config = dict(
    vocab_size=4096,
    qk_norm=False,
    init_std_qkv=0.0251,
    lr_mult_qkv=0.4,
    lr_head=0.0135,
    max_grad_norm=1.0,
    warmup_steps=200,
    final_lr_fraction=0.05,
    max_seq_len=512,
    train_tokens=857800000,
    max_steps=6545,
)
MLP neurons of a small language model. Each row is named by its layer, matrix (up: input weights) and neuron, and shows model dimensions 96-191. Each number is 200 + 40 x the weight over its row's rms, rounded and kept within 0 to 999.
Before each neuron's rows, "fires after" lists the tokens most often just before its 100 highest values on Wikipedia text that the model never trained on.

fires after: " K", " W", " F", "J", "j", " V"
L4.up967,182,237,249,217,291,228,155,245,186,212,270,100,168,265,175,142,235,159,199,188,251,191,198,192,102,204,201,244,211,173,183,169,229,142,193,175,238,194,201,217,105,202,268,198,206,168,182,158,163,228,156,214,217,235,276,232,158,177,179,253,236,214,165,184,255,210,206,113,232,253,240,202,125,255,162,254,185,272,210,239,268,225,203,142,203,154,202,221,236,204,226,141,214,188,149,201

fires after: " N", " Q", " K", "az", ": K", " Is"
L9.up1221,258,118,207,211,185,109,204,194,119,189,183,114,254,150,237,230,182,203,241,233,193,225,208,200,203,171,147,254,242,120,190,157,217,189,267,141,259,180,177,192,181,214,162,168,185,236,178,162,213,189,190,245,254,177,238,231,127,205,190,216,206,228,185,233,178,205,276,173,155,144,189,200,189,154,210,192,275,154,198,218,222,210,142,180,200,137,246,195,198,220,221,143,124,255,197,242

fires after: " Con", "n", " De", " Ad", " Mc", " dec"
L7.up231,192,149,208,185,152,213,135,247,210,95,185,188,185,258,214,234,217,182,269,219,106,234,151,186,158,228,172,257,259,204,186,140,213,208,142,229,267,146,219,151,190,170,252,201,152,187,229,200,268,215,143,223,249,170,191,301,231,174,218,186,179,186,172,151,196,185,165,212,185,175,184,251,240,249,165,166,290,152,169,220,192,205,150,265,212,204,105,231,208,220,195,231,223,111,168,199

fires after: " s", " capt", " serv", " com", " reg", " in"
L3.up1183,166,165,274,230,96,178,201,204,190,251,205,211,178,144,113,209,189,248,160,153,194,184,229,178,211,197,203,198,174,187,209,173,208,180,175,235,175,257,167,218,204,245,243,258,161,196,224,176,238,189,195,268,175,165,224,219,160,260,220,206,237,170,163,124,226,112,223,203,195,238,183,252,160,177,243,212,203,260,106,205,176,171,264,278,134,235,158,299,207,204,204,223,246,146,200,201

fires after: " t", " f", " w", "ae", " j", "ou"
L4.up125,212,198,228,162,260,213,164,215,191,246,139,233,209,126,203,228,200,199,184,202,164,217,213,261,178,170,225,266,180,125,186,230,213,149,194,220,223,263,214,150,180,171,256,232,108,212,150,168,174,156,184,204,235,166,152,181,162,136,136,117,202,255,146,190,117,184,249,178,159,219,152,192,198,223,211,256,155,218,230,241,231,283,220,231,221,194,181,191,239,176,257,178,260,220,146,223

fires after: " o", " O", " | O", " sim", "g", "p"
L7.up670,237,213,161,191,175,189,211,160,215,251,284,200,280,267,186,231,142,109,243,228,122,221,230,273,259,133,246,250,171,261,238,235,227,201,246,223,305,178,219,187,145,177,112,176,235,195,255,170,161,124,251,213,170,302,214,193,172,172,166,216,233,144,246,111,237,248,183,176,143,255,247,126,215,128,246,178,241,107,221,218,276,199,214,183,209,128,277,196,209,210,147,227,138,199,225,224

fires after: "- J", " J", " San", "J", " Los Angel", "N"
L4.up1089,185,249,192,247,128,216,164,246,233,226,201,249,130,252,143,224,171,170,160,198,197,220,187,236,167,228,224,207,249,191,177,284,247,139,192,250,182,257,145,221,182,183,177,223,166,169,184,112,191,184,235,174,200,200,213,234,230,189,171,216,210,151,137,208,236,235,183,228,208,271,181,184,217,251,181,202,230,202,135,239,206,292,253,107,227,263,187,223,215,162,173,229,197,264,175,226

fires after: " Ab", " ab", " out", " Am", " ", " al"
L7.up240,208,237,170,183,173,160,168,175,189,164,186,124,239,231,164,162,230,230,221,219,172,163,162,137,182,171,215,170,192,276,255,167,239,229,220,181,244,153,127,290,218,168,241,186,222,223,192,177,192,222,225,221,198,215,229,230,243,162,270,220,229,130,197,121,220,137,182,210,181,194,209,200,148,184,211,180,199,174,231,239,223,199,197,209,191,173,189,179,154,118,183,147,191,162,195,256

fires after: " over", " to", " under", " g", " he", " or"
L8.up785,153,144,245,175,227,201,275,196,280,167,170,251,236,239,268,240,190,170,89,243,225,229,233,209,136,247,226,144,165,289,229,237,180,232,165,211,224,211,173,302,201,247,203,214,168,112,209,236,197,132,182,214,229,217,130,292,151,145,204,166,225,117,242,135,223,110,278,198,204,175,233,204,171,197,187,211,230,139,179,237,205,247,91,184,167,227,180,254,268,185,181,236,166,162,222,200